From a checkpoint of a small transformer trained on Wikipedia.
Architecture: RMSNorm before each block, rotary positions, no biases in attention or MLP, untied embeddings, normalized queries and keys.
Training: a variant of Muon for these matrices, 610M tokens.
MLP neurons of a small language model. Each row is named by its layer, matrix (gate and up: input weights) and neuron, and shows model dimensions 80-175. Each number is 128 + 24 x the weight over its row's rms, rounded and kept within 0 to 255. Numbers have three digits each. A neuron's up and down rows have the sign that makes its largest values positive.
Before each neuron's rows, "fires after" lists the tokens most often just before its 100 highest values on Wikipedia text that the model never trained on.

fires after: "% ", "position ", " ", "±% ", "Length "
L13.gate711:170149146171101152147088136101152138132145131142151085140094143136136174105140126096153137140098135102155118122128124149167140130171130142111140123150123125141145150143127156147140112144151136135125064164109158161112131130153136122105129113122148127159064157165092127133135094157137143133
L13.up711:150093067142088119148151148101158138147133112151095111144111111153154176138167099160136122145142105165120081160152130119121089109129111143126117153138148123080095162151109153156129156148128144108103117111129085098126139136115122124145151120141115099131086135148133132121113109131125106095

fires after: "| ", "to "
L3.gate525:165167137104113109161110130146155124128145117156091152162119074118090152103145149129138157111140109132134095079119123142133091089150159127101128165153125085114129132160099111138095140146101122092153129135114104132167091147105144123119146150142109097163135181116148144114153193098119131087
L3.up525:125143128113131130116138136116151140105133064164136126147124128176163162070122121144129077179114095143130138135170111098178127096106109159155065145113130114161118122139202152105109139140158136135109157140140124107161124109097138143117117163143152100132144152072124065111103140085161099131

fires after: "9", "7", "0", "8", "6"
L3.gate453:132143096153099118114124100155117169145173133126115158150131128150080125119122115111111100079177168162127122130138043119124158113136122136147097109123155156135082135113149116128130142131085137151122169157177157159116114093107125116128133115106133133093149127160153119144129149129092101158
L3.up453:123109121133134150118109095144092148112170149094138154143105151116141144150105137156112146093128144142066151117130104177153175140130106131145142173167121092137141133083094111148107142122113109140142193142182153092095087113121167109125084112138159113104168152152093114131120105120177153105

fires after: "in ", "In ", "the ", "around "
L6.gate652:136124130133181145124132174146067170179147167136147117098145113148160159158125111148102175112143119118114128069181119148143135138111116181156093134158132137134183076148178110116144142134144073143111112115129155139134120152106102156126104124117124112173134136114141117145146176143138131138
L6.up652:116138137140158118163087142132126173162104131108127128099136138091105140111122080169151127134109150173173158127151154111152157119104117141086174161159163122117175144118104107129141156123091085126160165103141125110095129178113138131171139125131145169147108132121162170148195183122112129051

fires after: "\n\n", "\n"
L3.gate373:168128108144166130156138173086092115125141142105143189123128117136138113162132069077127106150111144144160139130089110099135117124111141131130128131125111133074136146111149143106146149085145143137100131121145142155143150132146106117103131130124097142095140165119147151099152171124123169126
L3.up373:126108102117172141155134155113099130137133141093154201120124142134130110193116093075120124118112135101160121136092117112120074103133152150149137115123130135146122149094141148120130150104133139127103123114122112198148140121150128097155119122136103111090164158117123137148143163121130134139

fires after: "\n", "Massachusetts"
L13.gate785:133145107174122145132136099111127117086083135144103140100108116103135109119144125174109079152170105108183125120108131124140150129116124119133170136097150108138095112130130135106143101179102117103150169073154101178152123148132124108172145095146105124122137125113108114111090110139122138129
L13.up785:125083113126115142123136102151147157136118148124140128123172106153138125117135170113151135161132140149117127092130150147104130107120146118129081149133138108111136111130135137137131116158124107133118167131119117135130144155130180141176165118093120158124115161153094166156090119140128138158

fires after: "on ", "On ", "202", "| ", "201", "born "
L12.gate550:120092136119105128125113154100124138113120138133140119158112129174129139122142153122133164091141131142115156128137139130154125134128114107083115088184112149122090113128152159098147106145139134139124126119087154147095126124121105163123136121105132109148127097086098132129144120150136089176
L12.up550:118101104136142150153130140135127099114122169144150079124158124128183158095158105132192115132133111090113172068151119152156165127115126121090145084120139117107105106169131176109155093085108100108125097074074133138132097128128149150108134129170144100126115081139098139162125123083153138144

fires after: "| ", "No", "(", "s"
L6.gate1231:139096178138126154139097079075129139124134129134142109094090106134122173099092135152130148149151120140142083111182108193101134159140129125123142162110153159096139117116109129133129133108107101100159106164146135113116113130134104144145104120124119130123106152123115108106125076123115117134
L6.up1231:131123143131140118161102102143133143100105101124121142142167174109144142130113135132140189113134134159107114181125105135159141136113135110103089125139134113114156186113114088111132150134108096112134163130119137155134108118150097162129112121095112142146084145088095125120151119097147141040

fires after: ", "
L3.gate638:137127090117122131103131065127120139162090125099131132125126145126149123135134091094152147105130138101089145107107168133113130129151142144168129099150106152126081121085119152097116111124103120144104161130124116157136117122138117121106089127097131106124153158128124117155104134131119187086
L3.up638:161148162109152159102159090116124151146109130078128124126143133105125108166137125107142167148113137119106097106070157118106116142122130152156110110131109115144096127096114152106177107174142099127120140124100152135138127140074154117072072106085126124110102128140110125113150100123112132103

fires after: "born ", "(", "from "
L12.gate950:144107123127119134117144093079092137110132137136131114158127099132135126169131116103084149149095074105156128114172126100100107120118174144116118075130156137125116146149142124151128118091135161133100142146144148154083116147139120113069123117113141116111162139117088125147154128132107078132
L12.up950:133146193135155126173165106168102162134128114131126121149131103106167121135146134155105106172141068175139137128063166080147104125137169129093111156160134094152083084125164151137117147126140128131117171120093103133147121145146123095102133137127146115120095117134112148154114132169134182182

fires after: "| ", "(", "age ", "and", "-", "1"
L6.gate740:143115164107083162129142160136066124121147119109174142145157099098084148171103130127108104126140121091091133144128144183110121103144121076093139122141146129129135141137132144154114142133110102136126085083134121159192139113103142098188129147110107128157083152144114112106152131141165137151
L6.up740:081058134129155142154123145158155141170139136163082088138098163174114149132099135135076089110135126111112102103152114104141167132158164139168149180118113158173073054157095099136112144140177112142100139140125145153144120109113118106108111114124143121108132122076153111150134171148115120155

fires after: "| ", "–"
L3.gate215:142118131157154127122137143132141146114174100144150155092104141159118146095129078141163151154159102101093106116095116087110155150139125134174145110137092137080150132123134138107124177151149129092120144153137155106130078157132126133119101090164092149138118110110107069086101091131126161102
L3.up215:138138122123140125101167142144137150131135145148142154094137163146156136149130072198175097126124093174139158133133135117131122118141144119152103139050098163158082146128117148119122186119146097154106160106106149109149119130125137097106111108153108156116145143128105092122149105141101141135

fires after: "4", "3", "2", "6", "5", "8"
L12.gate1022:114175079100109153118158169121128132196098128147130110107112161114117138113109084116094145110096178131166103134088114122121152129163119169113115095101160114139118114086137164148200131149078154119147156095163146118113129102113152144116106091133100116131087143174121148177133097121052151141
L12.up1022:150130140071116123133121134130123157164085116086109160093136124135174162134106130131110174138095140121141129103132121120109119128129117145125090095113102163090096144114132116113122134139112110098100157151128127145082132117126147135118106141153118117142137130132142111135134094111162118101

fires after: "Al", "al", "| "
L6.gate736:166100132122132127118106132115094151119108103128169126137109149135099141137137116122091149135109115112158089115094115147171137129122130152160109173193137118134131099107134146103112127120129068132099116109120135153137132148168111155136127158158142138108118077079128130102112136142202119152
L6.up736:114128164121138119130123122156150160152149137106117099135138100172147155111105116128097103136148141126133122085150123146113115126082129095163146129085152111108151123147132153128138115118103136147130117071118116120159127136103114119145111108138126125208164093108121132122161111120098153121

fires after: "in ", "In ", "of "
L6.gate312:160174148117103165146142122137114127111181106131127159144126152141167126197113110168117164112127150110113099139125135168132122167129106116140136106165139145138135114192150082101147127142111142196149139117113094131153121098086153117140157082150124154143144139153131187133130125148129142117
L6.up312:140141137111106145123123147153172149139168103101127134135140175121143144130130137170146133106108116164158130151132107168182082157133130139136135149174122144132122104131156119125087150132116143209154113139138124145128113123114143136123126112114135126141107141122102111166135168132088138128

fires after: "and ", "well ", "or "
L6.gate670:110101131139131157142143123158171096117164138158070116124129115082122102149130129121137105105130112109130115162192100099124102174141134113097133150147153141095159168121115126136089147122128137122084142108121118117116147139108113162136124145138128124119135157108148128146153086075099184121
L6.up670:133091158120086109146111081132099124138125069131116109099115137098112126124131156134151096108144099127141106115160136147106137105133155113095129098098132116147117135117161079132141112166177157104131123178099117136095140135081121173110148103122116150096091153112114093149113133118179135106

fires after: "\n", "(", "3", "2", "4"
L3.gate1184:105101177170134154112139125119095122145137094104131096124144122121153110106156119142132136152144104109091103117099089134187125090107119101148140097107121126128130113086122128119148130095115090179138116096133103109147127128161116149153123139097146139132100150150072123140098110095106132121
L3.up1184:125150178147140132136100117104167128160133064121121114126098098123131125136124136105142128107115157098146129109133077116148138125138122137150173105146116058161144153109157147145145099106145182136142126126142113159139162121113149138164117159100160160135120124092114153156114129163124115180

fires after: "the ", "a ", "The ", "an "
L6.gate108:099102072103136160178144131120164178114068176152135119148120135100153149131102152119160159091115122077106135099108144141170128130109121142134141133124118099121101104134168143125125102123175146162067143151172156128067158140148122168072134117155098144098146117141166111130139105121098130125
L6.up108:158135099119115135152136114116107128140097081171102147139122096080098125122120126135133066087156148138143150117108074128163121115141145153162144151128136126114132127130184134126138132127127178105126122168185098124096144111148128165095117141179095123106143141124167162165122183124136125130

fires after: "the ", "The ", "that "
L6.gate669:072128127133142143125150102106086107113089117160139100162158109152103132105099128133112143093074105135147109139129127128156121111133156156148139135161148108102170159130085135164140127123117131165093114157165149148122141128135101125122093165090106113123106132147104155139125147067130081151
L6.up669:156114115152142162129138113101136145102119114134148146156100129177096146112098114122099139104116093162133114132123127109127102147137151151156166098184098127123109145129141167118130092114108139148131072122132138121140161125174164137143089135110124152142141087125181109145164070152100163121

fires after: "| ", "(", "6", "/ ", "the "
L6.gate1063:148104115133141157112099113098152142122074091112121123120095135120124107147115161160137113115122145081097107148131120182146098125176123131116098149156148074118153131142140135145165099130122119087150124090181133131111115144132168164148134109142126108092100136155131163107161104097148118150
L6.up1063:119122153113115100148120139148132094148125090158082075102122144153146138139124117116142138086177141093117090117137138142140105131094161131098139136170147136120090153154159105085174147110104087167129140168135124131153146138144151143165116113095174121124119097118139103127134108163100119123

fires after: "can ", ", ", "to ", "may ", "also ", "is "
L10.gate1064:155087154133123171142161131109135134139081150107105147160140168157116122169160074124110105123134115128143132115136126151099177156128105154113147099109163128135118187132119139110173138131100154171225108124114150140160113121103135107107157094133110079087151123096140070112171039153098162139
L10.up1064:100160145139199132144119150137117135137102135088111128118129152117109118167182087144127144171156109146098122103096142160147151126098151149127116123187144113129143121179098139115185117155104097133184071137164102115159117173089059136104116126169109107130117152109119125121143084127110110145

fires after: "\n", ") ", "Review "
L3.gate935:137117154108134148114122144103085111117126092122132129093104086149179152132130130121157146120167113116118177133144126154111155126162132096101116142120131114145100128166112162131138134106109106144104111130117110144147125133117139192130126100111146127127136137121126130105121134154150111131
L3.up935:109143128144104134165127135140138105123134127130139136134137080131143135128152137134114139097154157100148140137200085087116145132156147110119131124140142132080141123147164155114132121105163116121139124098156173103179151125098159103128159135128163117087124135125145123168116120128152133121

fires after: "9", "3", "6", "4", "8", "2"
L3.gate921:092091156122120130130126090122088146131105130137141113125148110079123098151158077137117119109101110136112085160130161113152132100124145141132118115067122090141111134153197124159149121130120120138095154139132102140100098185102104124081111116138123138102113105104111144169135141107129088113
L3.up921:177156144141160116130115122156129116134138095125130168119138138110098091154168107106133183101126121135129102124104156081104149093138118126123111177141128134133088142126181165141133126132147157134115138117123138180185154123119125156114123124117118133140100048121107123134127133123091087137

fires after: "born ", "–", "("
L12.gate727:176114145144097117124151143128121106174078115117107166065105188115131148110146114119152141126100112128077137090129152129115135141138143138101163085129138126116107111102124156120111139138136168085084085122143135127117112126137106115131110117151108147111166157154093167134146125165137125163
L12.up727:124092137099150122164155156138123114158140115126151145167150104127104117136107102121104129142156131149124131122086134130113108156170155152126112087121157110150128146102143131148107099149099127119131104112092147144125153139136127134141108163107127138143113157088167135122142167135075131146

fires after: "| ", "W ", "; ", ", "
L3.gate710:172126151084121133161123092086104137149140132146115101142124149101113143160128093161093128160134087150164125157144167109143110124166125140130152122135107104159136118119145153131104118134080116166135113097101138093148140133154137097120151091098176128123172076168085117158110145155135124109
L3.up710:136139118128146138133186095057153120129138111100137121133121142104162111127069065156126162116093085161149120138107148117148120146127105161158112133108150126153130117121152126141090114160116122134135111092105206115129123161151127077103134129089144135154131117127118149089127125101134127113

fires after: "| ", "–", " "
L10.gate652:156101134151109135130125101104114117133138117101115140142171119133124178119157145150155110116138139123151121157067116145124111163117142145139128116155146205127111128142121197097131146127159112129134101143150103129113102124100133131168089155128142116158128166142115101102125113150121137121
L10.up652:137134107104110147092104098203161073120145123107155176121159135142147146151130127162106119091143121141115129100162111141140107149143064162121094150112119089068083154160106162165135134108136150145121122127138105130149114081103134090133164159107137154155150128129141089150172097134101120151

fires after: ", ", "such ", "g", ". ", "), "
L6.gate544:128141133142168111134132090094079142145132109121102111140148114127108165089142097109110084127117103141157162095122146162132123175148151096125116104097068102105124117120179111120124123107145106137112127140125109153118111127073113132170142134137116154093141137136076099166115115143104141089
L6.up544:121132107173160115125075117128106132110100089103100116142146090106100153162132189113133137136148089133137125129112154168071147149156138142121075084125098097145134130130134143138131136109141113121110110124119113178126104111130108171118133127105131108080138148146101126113130123108094136072

fires after: "4", "3", "2", "1", "5", "6"
L13.gate806:117103109152102124125110115125140164142121101132152128120121130116158175110115138081122134146165156155152122146067151121103086115163140141116087158096146107115118153128164195107127115126172119108110156102157115090114115144100178172143106171142081115129146178078133147168143092065100097128
L13.up806:166152149125125154176137131083117133143127114130110112105146119166134162128105139125125140148132143135118111109100139089097161168103148117095147119105125120100118114168150179109126166200144124149104164102091135117151150087111130135132135152149131121180127114122147141130137104132104145161

fires after: ". ", "The ", ", ", "was ", "It "
L9.gate1014:172139141103117074151123076121128101134145145126149123140118169143135102103078179124139170092115160083140123130156101171097152136166135106134122110159130110130161165066127117136126119135097159117162135077123135126129133165141116159122105129127108146135130164147156179104136055158166115105
L9.up1014:143138093119163095128129147120113085134087125118144199177113171107120128113106112160157093154123147099162173079159133158110089094091110128138120129082106175154107136176134137141126114084138154086133141084143110118130124144147130090115138115101137129110125139144151076161103181073146130140

fires after: "\n"
L3.gate642:122105112121114106113126131090121117128152127119127160157129187138157133134110111124134145159165125142176156115152130133089146114106145149125131111134123135098106133112123143130138166105132176163123120176132090140105138124122097129101098154127117125153144142122146092110108130130095157108
L3.up642:135073097132118111142165118111160109147110162112124137103134105123130122134152141160140144077118146110144142158077179164117203088148181124149117103097134105158133129095129138108139108127097174129137114123134160117139121140159136149147118164112124124117099111147086139117112134120114127107

fires after: "\n", "- ", "\n\n", "N", "Star "
L10.gate1120:065108117117154069145166125105094091101095148106143111145118117113134109110130138106149132109128118143141129105104181087120127131167099162136141146145082132102128153125156120161124146139122130115149139133133134081158120107121135141109130119102149132142175126146097143124087138171150137157
L10.up1120:080139093145114098141105114157134133107139130140141148097153096081150110164113157104106119099171108132153143110175156116142165160160133156149156113111089167066143140191137143110158164136200102131107097106112128107123173131090150088132144145100110152146145150147163083162137135153158138142

fires after: "199", "198", "201", "202", "200", "197"
L3.gate26:125139164129133152144125092144127161110149144148161151128120161135138085154124118148116101128158128141131103126163169115109145120159160144140134101135152105140159114097087136085130124168137106119114129099105108165116121096128116145091096124138092136108082085119162111146126117115136117138
L3.up26:088113134129104129129103153115141083169151126093129112112105077123092150127095176110119140086142136118150163133099107133128161097075093133122104134106125152168170160105163153138096132121147159122152121121096091144121112143148100131078185132113110184126139135127150119129149123146170107096

fires after: "| ", "\n\n", ": ", "- ", "by "
L3.gate746:160170088118122147076140137147115132156106115127103110139143120154103103099134139123156121107162152101118102117121108113141130104064118090121091111151134130144074137133124097099104158133120121142138118137101079146164111119150169179091128125149159120135159104140137074156116166120117115120
L3.up746:146104103097123125115126130150146125125110122116124125151111143165118139090130123156097115058165175122099111132146087120136145128090107120115104121123141178152093115122118093138110156105117155166141117119100089141158100148126164139119121150147106102139164143165116104142139153118138112138

fires after: "8", "6", "\n", "7", "COVID", "9"
L10.gate1149:108160158170108061114145137139159111128122167122097119131102126092110110137134102121127094159114144141208117103128087090127176127156126100106132125135123150068133102114081157139166121117153095113148142121118112183144115145126131152144129145164169105130106135174123161126131155157120153185
L10.up1149:137150135149147117154154125108131145107155162135124120101124101120088141143100167110132099133168128101143142131153083111136113157162111173145111146150136103103126101115105147145154140144128129147135151139104125103141124102148139128126153106101108133143106092152065106137128123097125119117

fires after: ".", ". ", "| ", "David ", "George "
L13.gate706:136151160096144112143092139150142094116105134133120152093125120121066129132137156138143107166128146145123122115074158147118116133137148117114168082128124109126122183117087121116119149091149089139133147144122150131105113122121120111110110115097156136162138146123128100134124172126119139100
L13.up706:082136122128138134118106167115155070103118128104109101133141114124112140129101096161115134155107097121158137102112131119116169174082171097153120088115113118126112096122146097113136154143143143132147139129165142124119148117138116116130104119068125126166116112125122099102122149132128114110

fires after: "\n", "0", " ", "Cup ", "1"
L9.gate407:134102134152143124092111131138143118122093103144188115119125144152137085102102129164092110106138145125138126140123110120160130157118154128134104112087153119063102125114142156107099109162120147147107134092122124106073084118155151111161097101131118098102168182100083122136148149164084135079
L9.up407:161105126138145145160122121115096153118131125110110099101155159158182106120123156087148104092158120166117175148126139129098123141089161130138149121136157131134091085097119125092103095116123126171125120149102112149129110134116151126173132102138088132068117128128106128135141128163118123078

fires after: "| ", "number ", ". "
L12.gate883:122110123168128127145143142130125121095109121119166132154134118130147148115108193114102097163101105104107111121120115161158087120101119152143188122150122152112097162108145163143110136080116103164116076113163112116138094122101122141134145149123134088146153131144130126120142129141129163132
L12.up883:071168109145105174150134109135149166126157125132107122104129115128120112138088141137079115132125130124099170111120171171165100130146110132140137136127149149135180090116143111160069074138131111147121084124093108110103094124098115128122135115151131156126112138165131113173143137132067123155

fires after: "the ", ", ", "| ", ": ", "a "
L6.gate395:070125168124115100112126118123124130172144106163108128108158103116112127142126096118125131132134093116128112086132100139121134118103154142151142143119158114153108162111127121175125141106142105121147113120108145147142097126138181144104068184117159125142138096142130136125151105121161073166
L6.up395:149133149116161124136098094132144059129130084150169094095122143095102130131111127143071144089150126104095122172103114155125108141147136150151125172178143108160141123108098105098141125118086106172124147124131111136106104156103162169110141115125139179147121161124134111126126060143144123096

fires after: ". ", "number ", "–", "No", "#", "1 "
L9.gate232:144105086159107146148131125035120100134111102136165138070147111131121136161128123113114138119136141158094131111137127103157115159157130159078183123114119154144137117121122119129117122089125096080147127161146132081145124118124130158103125101121090111090162092135085129141132114142105081125
L9.up232:157140121167132116146128133109146100145136085135158159132138130116117157107136127120127119172119102085131125105120123162177176143134140123136109117132138146145105115145102112170113092132130145099127149158131153072111131132138154161150148078141115129141138122109114139151146120126106063146

fires after: "| ", "(", " ", "Lead"
L6.gate786:176143112130122161130149160182115082092127126122136087154126153100142151117116111114120122073138093123157171144130109131100080109072124103115118146121120100114145136121169104176135126173150116144162124139103099125184110110183153187184126117125131086136130129151110105098142107100123160110
L6.up786:117118135142130153161126148100131107129100158110107078115143146145153146127125161159150106135135137151118116143178082121130175145159084153109105151101157137144120092146160145163127160134145096131136104158109140145160156137134164114153115146118121146125190125155119172122154110146118122114

fires after: "| ", "\n", "C", "\n\n"
L10.gate349:123130140067119155160130144122116132180150129104136099150114118115104147156127157115139132170171098111122106124128132141103140162104116119124153111134157111152116113150126139088148150162175128135121110127180161135093107112115126071102082131148158123120116159148141125125143140083125144127
L10.up349:083094142138092123115120125102145113149117141098172133121165160109119115143159134126162142061083141137116119127117135099139158161134152114077136140125102095114079148120088169134126203099166126152128124141117113114105117123169096143084126124135145191127123144143177134137105130115125131087

fires after: "\n", "| ", "6", "- ", ", ", "in "
L10.gate1199:144115117155097114131113119125106111099132137162125118104137156104168139122132145108132107166127077085121104156151109117117112139104102113111125184105135121149111118128118147177134190150143111104126149104146151139138125151125174120189082153130100122146158117146108124113112118089115110139
L10.up1199:104127097126124186126124144150098129134081170115125130110116118107150140108126150136149143131127143136134145153131142129141120132134102090126153128151153069127128180150115144135123120105101115177135146130083143113157113151141138138133145128089102105128108139143153128152177109106141167131

fires after: "in ", "In "
L6.gate209:120129098110104122150157148087125137136144143132129144100085161111131145150116111154088148131132124154135110148085099172146124130120114100137137095129121121173121086104144149114119126162138129175126090094135159145136129143118165163130144122139164111157117104126106108129123118129140117150
L6.up209:141173147166152141115143126126129121106145126099125164105105138073140115160114117151119140132126116142167150125165155145116142152105133071149130124168121153141130132074160098118121134124138120131136113058111115188156124120131135132123117134152184120100102137151105115114163143139153095129

fires after: "\n", "\n\n"
L3.gate919:130138135086081091110148125119096133085152105137123092129103145151162172115120132122177107153103146142137146137112103151133100130099146105162151142165122140166143124099126159086159133096118143175063123174105142186125152135154092072122094137137113113116142135098111139103147119128119167091
L3.up919:112102106144142161122122148090148125161140138102142123145158116077102070075107163131082177107138124093100102169152115106101130149125101132150109108139109141111136158136090139104122163093170147123140097149169137121120106125130131156099124110133145157142085129144099111173130145102122109137

fires after: "the ", "in ", "The ", ", "
L9.gate651:073114135113116122102138103112164145109187165135159171138154151175122145130106094096152121116136169130111150189125127138158120136170133096106123111144131133126116122164119115124118125134152101130099093098126138145151103168104191154106129136096101137091130116130117146135163142130130083095
L9.up651:097136116163158103157110117119139121118139114113182125113088103117075118091135125148169097115196121125126106124131137165159114124118123166108116139111109142075102155122113142109146101134190136106110111119107116114104111151166126160110130120156119111093102130121141091147096157113098089065

fires after: ", ", "(", "—"
L6.gate333:111150144131108124090168125140125168137109080139098141129144115128140146182146139145134104118124083120152142099138136149126120132137170108150136108063123096135106130122154077163093151132154122127096120091109154164123136144101126100107122126164125144151152125126111139162119134122116108121
L6.up333:147122132111135090170149111126084096106103118100165186180138122174120139140109087081140094156097063138157088167143109122110155147141188118139154117135131090150102115167121131132112127113108088125148108101129082106100135148097145124151126103077183117112081120143148133128153087142093120123

fires after: "|", ") ", ")", "- "
L6.gate966:148116092124081154083118126149073114143174164104120134125117132153167150152116085163135136126160104144167123155157072134117087084208117159172146133155150147105086142124101119144086109115100081102109140099145113121154114111084119120117125112145128156133142134158146140128113148091125163129
L6.up966:139150104138142099162150123119077114146172129122105146110157140115115132157144124123155145133121167131136112140158103120111118111212142132155121129165144167135145135116104133110111141112105172115150135081132135116151132173102139103107127124139137134115112118160143113097125135161142181121

fires after: "4", "3", "2", ",", "| "
L13.gate347:129118136147150143135146147127137125113143119135118124137168124114135126130135146174119168124160143137123079077112128084097094114166159133125115163114158118080160125104154146143164169149109135081105147136134132119084147083108143128145087144079140109085171152170130108175144152118071160162
L13.up347:103158101156105087182146126102118123127152116150130141098118133093163154120146139099152136125088096131115149157141101152095140127133082111087141133149121138093133147146140144113145132138135128170108104103138111163199121084085120132127126158130115122119094093140150112097152079105182131127

fires after: "the "
L9.gate808:126137128110175130126171109099164126092106142117135155140157086142131113102104115125121119116124122095131090123146113155166097112078137159149134114159148145077078134125125126167134150135139113165134118092153044096129118146148067108075144168138137084129106162094099156163104096126147076146
L9.up808:089113152121164087093128162077115100101097151127151167144143183176128140149169160137131116166145114136110151132105118117121174145105137107110162119094132159090104146158122171116140128158163152118108100125107105157106131137174089152110098133131136100133053139093149124133145109136143092112

fires after: "4", "3", "2", "1", "| "
L13.gate724:145163091139100122170141133095187128150131122166115124165103114140105134128101097129090146038133149097145096150092109132174127165165128112128152145146155101129156131121165112146121105119125086171093121116144104112111154121131127117120109092140100136134156178154115144158117087145163163152
L13.up724:197146126126115126160132154131136102138143097086122111143162093122171108171138116092115129073137131167129162144137120146141150100141125120122156099143093157140098131121162117098091154121126120178119148109131132118148084132151139084127072102148113140139091091115155105121149162120137137154

fires after: ".", "/", "2", "–", "| ", "65"
L13.gate529:127109121158102134131150146132108146073117125128196131148149113137118130144101141107153135136129129161111096085103117127122135162138122127121101123145116146140093148154141127110115128111125144191119162106124073156149120104119137114138069169176069140145105130142103151107165141106144166147
L13.up529:098122124084131125119133125133087145117108120102166117072114150101108129162113117136110125111107172148108133068119106160157139135094088156106143131144118154115110156200141145132154090169128140104123148120077105099133106128155139134168122169090132135122116125127101130079136127094119116115

fires after: ". ", ", ", "\n", "\n\n"
L9.gate639:138102095140116075153108112114096126166170110138120147117136126117116141138146128096135155126116116098114174134113092108153128126087129149149107128134146130097098137107131112097114108103147091130064089116103117117134161160200099112142104109187144106137116153111132135110136115107124113130
L9.up639:132172115134133115132153147095149200134125142113088140130138144112105091152113131124158129119149144138161153115122127094155093127131133146159156139128114100142088147105153120123092097132127107107144131077159112137091122147138132100107134125137146107143107120133142115084111145107147108139

fires after: "201", "200", "199", "202", "198", "197"
L6.gate1279:154093151143150105144159145146085126139130152131110129134131124111142067143125134150112079104146145086077147113122087134129118094102148152151140103107126113136119137111135141127113153155121131150117194131134111134161103133121107120155159133129086121139091116168117132092149111115076092146
L6.up1279:151124159141140137114126118112088108145127096101111120131121088119095123142147114098112174140146152158132127119130140056172108085163106162089159143078143117164096120094138142152134137097115146125151115130140079135145109113177070119095132130132164178160125121114112139127117127126102150139

fires after: "\n\n", "\n", "was "
L10.gate89:122088155106123142112126100095112134099172105156118139131129160129087093113134126103147152128175157138150113097133121168127134133140100121087149145129151158137143114176175096138144108116131178126087166131099129107102139126152115176146172137099118131133159112114201146108139126089114118134
L10.up89:142160070129120145105171094095083116114144110116121151126163141113099112114121175120121138149125146093136070106129088139142138136168174101085121128112131089092163129162110160070154165124174117144113170126105112127140117139118115092131138116142126153122119183127112147131128129128119132134

fires after: "\n", "- ", "| ", "• "
L3.gate439:107118147146131116139121134134132131126082121142125123133115124144124120076129125096109178150124145116140159098042134105133142138142116143115127104141141067106123161141137173088163116186172159112133134090114157142111137181105118116148167131155142083146096091138085113127118111125135147115
L3.up439:135072133104137138127083150124135131156141171115163102140133107130135119120155129140157138149157084127090129164115174096164148047076149127137157108167136141161125072150125166096182099126138144160110075167113145138146153113186151124180118093144154146138144120104140133131107108151122101141

fires after: "and ", ", ", "the "
L6.gate547:157133151127156106134144185136169070135126137133148089116151151083120124157090078154136058074139146149164128141130159085128108146119127140141122117105117132147145156120117080155111109105114152092150103077151169131107154100130146102134127130105125174086147174123167125128153090147147137111
L6.up547:107115124160132153141152116120120092169169150159110121121132161118127133154105147128053112100166122099120114093117153173123130121113179133075090128108147083122132151128100109123167092156102129131118133137111101154151140166110164097119116113108171176100126158138159118115144096132133084102

fires after: ". ", "the ", "Top ", "number ", "top "
L6.gate128:128128135126136134130142150107099131141132096122088186156125127120125106128122166122126114136125097134098123144163134116111127160119186151162156122112136137132114151099120113117104143147120149103126137104113152129091169136107135119153100158081102125129172115137113136119108090090175132106
L6.up128:092108143161135138107129120071150122149126108143167199114088071106160077065135138116138155136063129086112137135099128120126139133155127158135123156151151110131107078114126100088136149155109137122112116116132105074142148127136171129121130110155097132123165093134098081142129159143112136115